Part of a small language model's weights: 13 layers, width 384.
MLP neurons of a small language model. Each row is named by its layer, matrix (up: input weights; down: output weights) and neuron, and shows model dimensions 288-383. Each number is 200 + 40 x the weight over its row's rms, rounded and kept within 0 to 999.
After each neuron's rows, "fires in" lists the words (lower case) most often at its 100 highest values on Wikipedia text that the model never trained on; "fires after" lists the tokens most often just before its 100 highest values on Wikipedia text that the model never trained on. A number after a token or word is its count.

L3.up1102,272,173,279,248,242,252,218,193,200,201,192,207,235,240,156,196,249,187,164,212,239,178,259,252,126,195,197,229,217,229,188,219,226,278,209,211,230,240,193,173,166,221,186,199,156,138,166,234,122,209,133,229,189,205,137,251,206,152,135,190,210,192,210,199,196,122,231,104,177,175,125,214,168,213,255,223,304,176,251,184,162,218,214,270,207,188,156,212,226,226,174,181,231,165,272,214
L3.down1102,180,198,238,253,168,176,193,263,197,229,208,189,180,245,202,228,259,190,207,202,202,189,172,234,135,208,188,277,245,215,173,223,223,190,131,164,131,170,167,174,236,208,222,206,197,249,233,206,162,215,191,219,241,213,209,273,239,173,190,292,185,163,172,282,171,262,236,273,252,256,145,231,158,169,214,206,291,270,202,226,236,209,240,238,168,205,169,213,179,206,189,170,214,225,271,195
fires in: "which" 41, "is" 9, "who" 8, "that" 7, "where" 6, "what" 4
fires after: "," 40, " is" 6, ")" 5, "s" 5

L8.up899,238,165,203,170,191,132,245,221,201,203,173,146,180,219,238,163,167,238,162,232,162,130,309,183,169,204,195,232,208,295,165,204,247,214,241,253,231,168,175,179,172,217,216,239,172,188,121,243,222,169,217,219,172,219,210,286,139,205,152,232,233,196,272,155,116,158,251,158,230,222,151,181,153,289,198,171,230,115,243,188,115,234,140,250,208,172,152,198,201,140,184,243,167,201,173,219
L8.down899,113,129,202,169,238,137,283,257,150,215,263,210,213,312,211,208,157,209,269,207,137,207,193,238,160,146,234,227,207,144,219,163,198,129,222,178,220,219,251,196,206,217,256,230,230,243,152,212,212,215,145,183,223,201,227,180,147,280,233,169,125,257,190,166,172,224,135,226,180,213,253,176,165,263,195,173,189,191,258,205,243,252,175,225,198,156,265,188,158,228,207,180,168,205,199,247
fires in: "a" 38, "the" 19, "of" 11, "an" 5, "nominated" 5, "one" 4
fires after: " as" 26, " is" 17, " one" 12, " became" 9, " was" 8, " of" 5

L5.up197,304,157,302,264,235,232,182,261,203,198,152,230,221,209,202,188,260,200,233,184,184,206,331,227,148,220,262,252,141,201,308,163,262,207,128,250,221,202,207,196,91,182,202,217,209,152,163,177,208,200,226,247,175,201,168,236,114,257,228,192,169,167,207,205,188,154,181,207,178,200,237,124,176,221,236,226,189,150,186,151,219,205,128,167,199,216,113,200,200,195,177,234,186,137,242,217
L5.down197,306,173,216,134,178,111,261,214,111,205,199,189,212,213,157,155,214,230,120,225,186,240,209,286,210,217,197,198,217,169,175,250,202,131,238,140,163,216,123,228,116,179,205,231,228,243,165,176,179,189,191,239,162,207,222,148,161,192,234,193,187,232,254,150,215,185,225,260,199,247,170,196,226,196,220,230,208,185,221,137,161,145,140,224,243,112,201,173,204,192,259,213,218,189,227,169
fires in: "a" 47, "one" 10, "known" 8, "first" 8, "single" 4, "an" 4
fires after: " is" 22, "," 14, " was" 14, " the" 12, ")," 5

L5.up1139,206,213,273,236,259,164,231,225,139,168,173,220,211,216,259,174,251,157,213,200,164,153,210,197,184,251,204,235,223,284,213,190,235,265,146,217,175,202,163,178,209,192,199,233,150,186,235,178,224,149,199,235,238,189,215,211,193,150,155,210,194,187,160,251,117,145,295,218,197,137,169,155,175,276,211,203,216,176,165,213,221,195,191,247,186,177,177,228,225,231,193,260,257,201,197,228
L5.down1139,236,199,159,198,151,286,224,189,177,228,232,182,175,131,195,177,186,218,186,152,153,193,159,191,222,166,177,248,145,210,193,227,153,153,275,188,246,174,177,241,245,188,151,215,203,262,202,160,246,226,184,260,191,142,114,205,231,178,282,237,138,164,269,156,220,198,176,192,193,191,198,238,206,232,164,228,140,175,227,153,173,196,150,231,258,204,145,183,255,209,219,188,172,121,199,150
fires in: "a" 59, "appointed" 5, "the" 4
fires after: " is" 35, " as" 10, " the" 9, " The" 8, " was" 8, " an" 7

L5.up252,230,227,222,222,237,263,207,237,269,278,164,206,157,214,157,203,187,171,269,190,139,166,188,149,115,211,222,268,261,282,278,253,253,153,146,232,174,138,203,219,131,226,177,243,166,112,193,133,241,281,192,215,154,136,165,211,208,205,221,165,187,273,232,208,205,179,167,128,198,203,262,212,179,188,197,307,233,141,160,138,199,147,177,236,228,233,122,170,170,225,171,222,148,198,226,184
L5.down252,205,213,186,185,207,200,207,161,232,200,144,248,166,298,145,191,283,249,115,153,198,276,126,184,213,144,172,237,223,246,173,170,267,133,181,248,188,168,139,268,231,181,212,211,152,236,203,138,229,218,220,221,261,284,206,191,167,195,212,338,236,185,139,234,166,170,193,200,227,216,278,241,184,207,262,282,203,231,152,180,174,281,227,182,162,244,82,176,240,266,298,236,200,190,220,174
fires in: "on" 28, "the" 19, "a" 11
fires after: " in" 34, " con" 7, "ed" 7, " based" 6, " on" 4, " a" 4

L4.up667,257,148,295,178,204,183,130,148,133,311,187,177,195,185,226,247,161,199,203,219,201,210,123,118,215,210,187,247,116,199,199,241,226,169,165,233,262,288,223,242,221,164,211,205,255,158,239,211,171,218,179,215,200,121,154,150,188,226,184,215,188,189,294,167,165,185,148,166,169,229,192,219,187,215,171,211,238,221,234,109,212,167,196,182,232,209,196,169,188,159,171,200,141,245,267,176
L4.down667,188,220,240,217,234,201,168,193,241,237,140,248,151,234,169,281,218,177,252,209,185,179,246,73,151,175,227,202,187,229,206,156,220,214,282,172,191,150,169,162,216,128,178,218,192,206,224,170,178,190,185,234,201,185,230,158,233,132,206,150,140,222,172,228,239,174,187,162,190,152,228,171,255,234,215,166,210,196,265,251,319,190,243,184,235,235,212,192,271,312,212,268,151,263,134,162
fires in: "in" 23, "with" 13, "on" 11, "at" 8, "is" 4
fires after: "," 39, " and" 22, " was" 8

L5.up100,262,220,294,199,250,194,263,132,208,252,138,160,218,197,156,204,226,207,196,185,214,195,172,198,217,208,195,260,192,230,190,228,229,229,173,161,204,200,231,163,231,296,148,194,157,137,161,241,256,79,201,196,184,179,190,227,158,153,157,192,225,169,194,166,180,168,216,122,182,189,197,235,206,217,178,216,235,105,241,160,80,198,154,238,275,223,203,163,207,204,196,213,206,271,228,274
L5.down100,150,201,210,164,151,212,238,227,158,175,178,140,211,284,175,251,203,200,237,221,158,186,221,164,172,215,134,138,168,230,170,172,201,173,218,169,188,190,268,226,205,234,226,173,181,198,116,253,159,255,211,243,223,238,195,186,210,194,200,314,195,230,214,255,155,229,204,148,214,235,129,205,198,154,296,256,208,207,221,291,277,226,227,191,251,195,181,180,175,171,207,178,91,196,170,190
fires in: "a" 22, "first" 21, "and" 17, "with" 11, "its" 8
fires after: "," 21, " the" 17, " is" 15, " was" 6, " at" 5, "The" 4

L8.up55,228,255,264,153,211,276,195,256,171,263,229,232,198,218,124,192,193,198,224,217,178,194,183,228,155,202,210,178,226,234,203,200,239,141,158,191,204,121,187,169,223,216,210,192,119,135,130,220,231,224,166,189,235,100,180,187,122,197,228,227,354,260,186,195,255,153,226,185,177,173,163,254,221,252,168,198,168,258,220,147,160,142,188,224,254,203,241,171,192,231,157,160,125,165,224,191
L8.down55,183,254,136,142,207,176,209,154,160,211,236,227,234,145,202,295,218,207,198,226,145,188,276,175,212,184,255,238,162,146,186,214,155,106,169,196,179,192,200,210,134,212,238,131,168,223,187,176,144,226,209,153,122,195,133,239,198,189,204,284,228,253,171,134,170,171,233,191,222,266,163,207,215,214,286,216,178,180,242,187,223,266,254,244,179,204,210,210,227,214,202,192,192,198,305,205
fires in: "all" 18, "although" 12, "with" 9, "many" 8, "during" 6, "between" 5
fires after: "," 18, "th" 16, "s" 8, " of" 6, " Du" 6, " for" 4

L5.up236,232,182,240,170,252,192,158,211,144,245,157,193,209,202,222,237,170,191,214,253,192,233,144,170,170,194,205,213,241,210,175,188,240,219,179,190,163,276,141,163,234,168,197,197,185,154,190,214,202,152,142,271,171,181,204,188,196,135,131,147,243,224,176,187,233,242,202,194,138,266,239,204,219,259,264,247,253,121,251,216,180,139,161,290,218,134,171,208,135,315,175,236,196,174,192,202
L5.down236,263,202,237,188,252,292,192,255,181,209,172,178,198,189,152,188,171,270,254,212,168,152,189,196,158,179,200,158,203,171,201,148,240,194,254,149,160,198,237,200,307,155,208,144,285,153,202,201,152,273,220,197,196,198,227,243,175,150,180,132,226,231,217,135,179,277,193,196,182,200,133,210,149,185,164,248,202,136,210,154,187,262,227,242,183,220,251,210,144,238,239,172,233,197,192,229
fires in: "who" 48, "but" 42, "what" 6
fires after: "," 56, " people" 4, "er" 4, "s" 4

L4.up1109,271,194,234,211,198,173,247,150,124,229,107,175,234,204,220,210,194,193,189,234,213,212,122,202,220,234,209,202,141,272,163,315,164,165,185,207,194,186,186,307,236,146,213,172,173,178,180,222,158,146,219,184,160,217,163,148,219,211,180,210,321,181,121,172,212,217,154,200,177,180,199,237,187,168,177,230,216,227,201,128,209,192,227,167,210,166,253,149,230,188,158,219,175,230,193,174
L4.down1109,261,222,242,226,155,233,238,146,215,152,208,194,217,255,161,205,196,207,220,231,221,230,166,188,246,218,218,187,222,200,187,258,143,182,206,158,249,191,190,232,185,223,206,90,198,259,219,177,150,226,222,223,156,233,157,204,178,236,249,144,162,142,255,205,202,218,212,161,205,224,206,219,159,204,121,195,238,132,158,207,218,223,178,182,320,225,224,169,199,171,187,188,182,218,235,238
fires in: "was" 37, "is" 28, "are" 17, "were" 5
fires after: " which" 17, " and" 16, " he" 13, " who" 11, "," 6

L4.up40,212,221,296,240,250,236,192,119,190,211,133,199,174,240,205,205,158,210,172,182,187,199,296,179,136,173,220,281,161,193,209,215,172,117,180,189,198,222,165,209,168,259,188,285,166,208,145,192,163,143,200,166,185,200,111,230,146,179,224,242,140,229,244,147,207,95,128,238,245,263,228,135,190,205,254,180,234,87,193,186,86,201,154,169,204,205,165,187,235,210,160,224,126,152,164,223
L4.down40,181,186,181,154,210,160,211,215,223,189,232,180,282,297,235,148,272,185,213,222,187,189,231,159,219,213,128,155,103,245,150,209,191,202,237,176,227,219,177,238,170,264,156,127,186,215,147,151,227,240,229,124,185,220,206,217,250,230,236,134,174,240,171,150,222,207,217,250,203,211,238,142,188,193,246,158,191,149,227,242,240,188,199,157,261,254,252,170,198,227,181,204,113,181,219,194
fires in: "a" 50
fires after: " is" 31, " a" 11, " was" 6, " as" 5

L4.up167,190,216,255,173,185,228,189,167,159,284,200,212,165,211,195,193,218,189,207,208,200,219,220,139,248,217,163,233,145,234,187,196,142,115,160,199,227,180,216,271,147,236,205,254,146,205,219,173,92,181,232,272,184,169,193,209,146,180,227,119,222,183,216,134,271,165,167,127,142,186,241,264,199,217,238,240,239,182,235,108,232,181,180,255,293,122,217,208,210,142,146,223,184,209,178,225
L4.down167,310,264,197,150,188,148,178,172,210,215,223,233,228,236,227,225,257,190,228,221,127,206,172,255,234,183,172,187,164,193,254,227,160,169,253,200,209,197,216,248,107,219,202,164,169,180,215,226,138,251,203,213,229,210,189,190,179,264,238,247,179,284,202,171,239,250,151,145,195,223,155,212,191,163,216,217,210,239,221,192,231,179,252,215,213,143,179,173,251,165,230,224,138,201,173,246
fires in: "be" 32, "a" 29, "by" 28
fires after: " to" 19, " is" 10, "ed" 9, " can" 6, " was" 6, " not" 4

L8.up210,232,246,183,231,199,175,206,190,226,273,223,226,203,205,198,189,210,195,217,193,214,232,283,237,163,185,250,225,191,271,244,209,244,199,221,163,215,166,195,190,171,238,163,266,154,206,150,77,250,170,179,193,195,204,233,278,188,201,295,167,252,181,174,182,189,154,268,221,191,211,197,203,226,175,174,206,269,225,214,162,216,194,224,187,226,228,186,165,222,279,182,171,224,231,147,163
L8.down210,165,169,150,153,255,119,183,200,134,172,218,183,250,111,174,207,228,221,207,185,177,147,206,221,205,130,270,210,186,170,183,215,221,132,147,152,151,177,220,172,195,252,233,219,156,259,240,160,171,208,202,204,173,193,197,222,246,186,188,244,147,255,244,269,238,154,189,208,215,230,238,220,280,224,218,180,190,203,241,235,224,242,202,223,239,230,176,126,213,147,278,162,114,160,200,193
fires in: "the" 33, "his" 10, "these" 9, "first" 7, "early" 6, "of" 5
fires after: " of" 36, " the" 25, "ing" 5, "ring" 4

L8.up114,269,194,231,229,161,236,220,174,184,206,181,129,179,230,190,257,211,199,200,160,220,231,262,219,147,212,227,275,170,204,158,297,167,116,174,234,209,138,189,159,129,195,200,248,170,133,199,198,143,212,245,173,172,153,158,206,239,254,257,192,241,163,246,207,226,197,207,186,221,187,150,222,207,223,176,193,218,206,232,195,293,186,186,196,281,209,172,178,183,193,178,270,239,209,257,156
L8.down114,180,124,261,241,204,134,187,170,197,214,235,214,186,135,199,202,174,170,223,188,178,208,163,235,184,250,215,204,245,257,176,219,220,200,173,144,192,244,112,227,178,168,242,226,215,125,85,118,221,175,177,133,253,276,201,198,215,255,163,269,265,185,233,240,246,264,204,174,143,213,234,162,210,205,212,242,207,216,127,229,167,220,195,209,149,191,174,207,206,205,213,170,252,151,253,251
fires in: "by" 19, "editor" 12, "as" 12, "signed" 9, "part" 8, "the" 7
fires after: "ed" 26, " as" 23, " sign" 10, "it" 9, "led" 6, " con" 6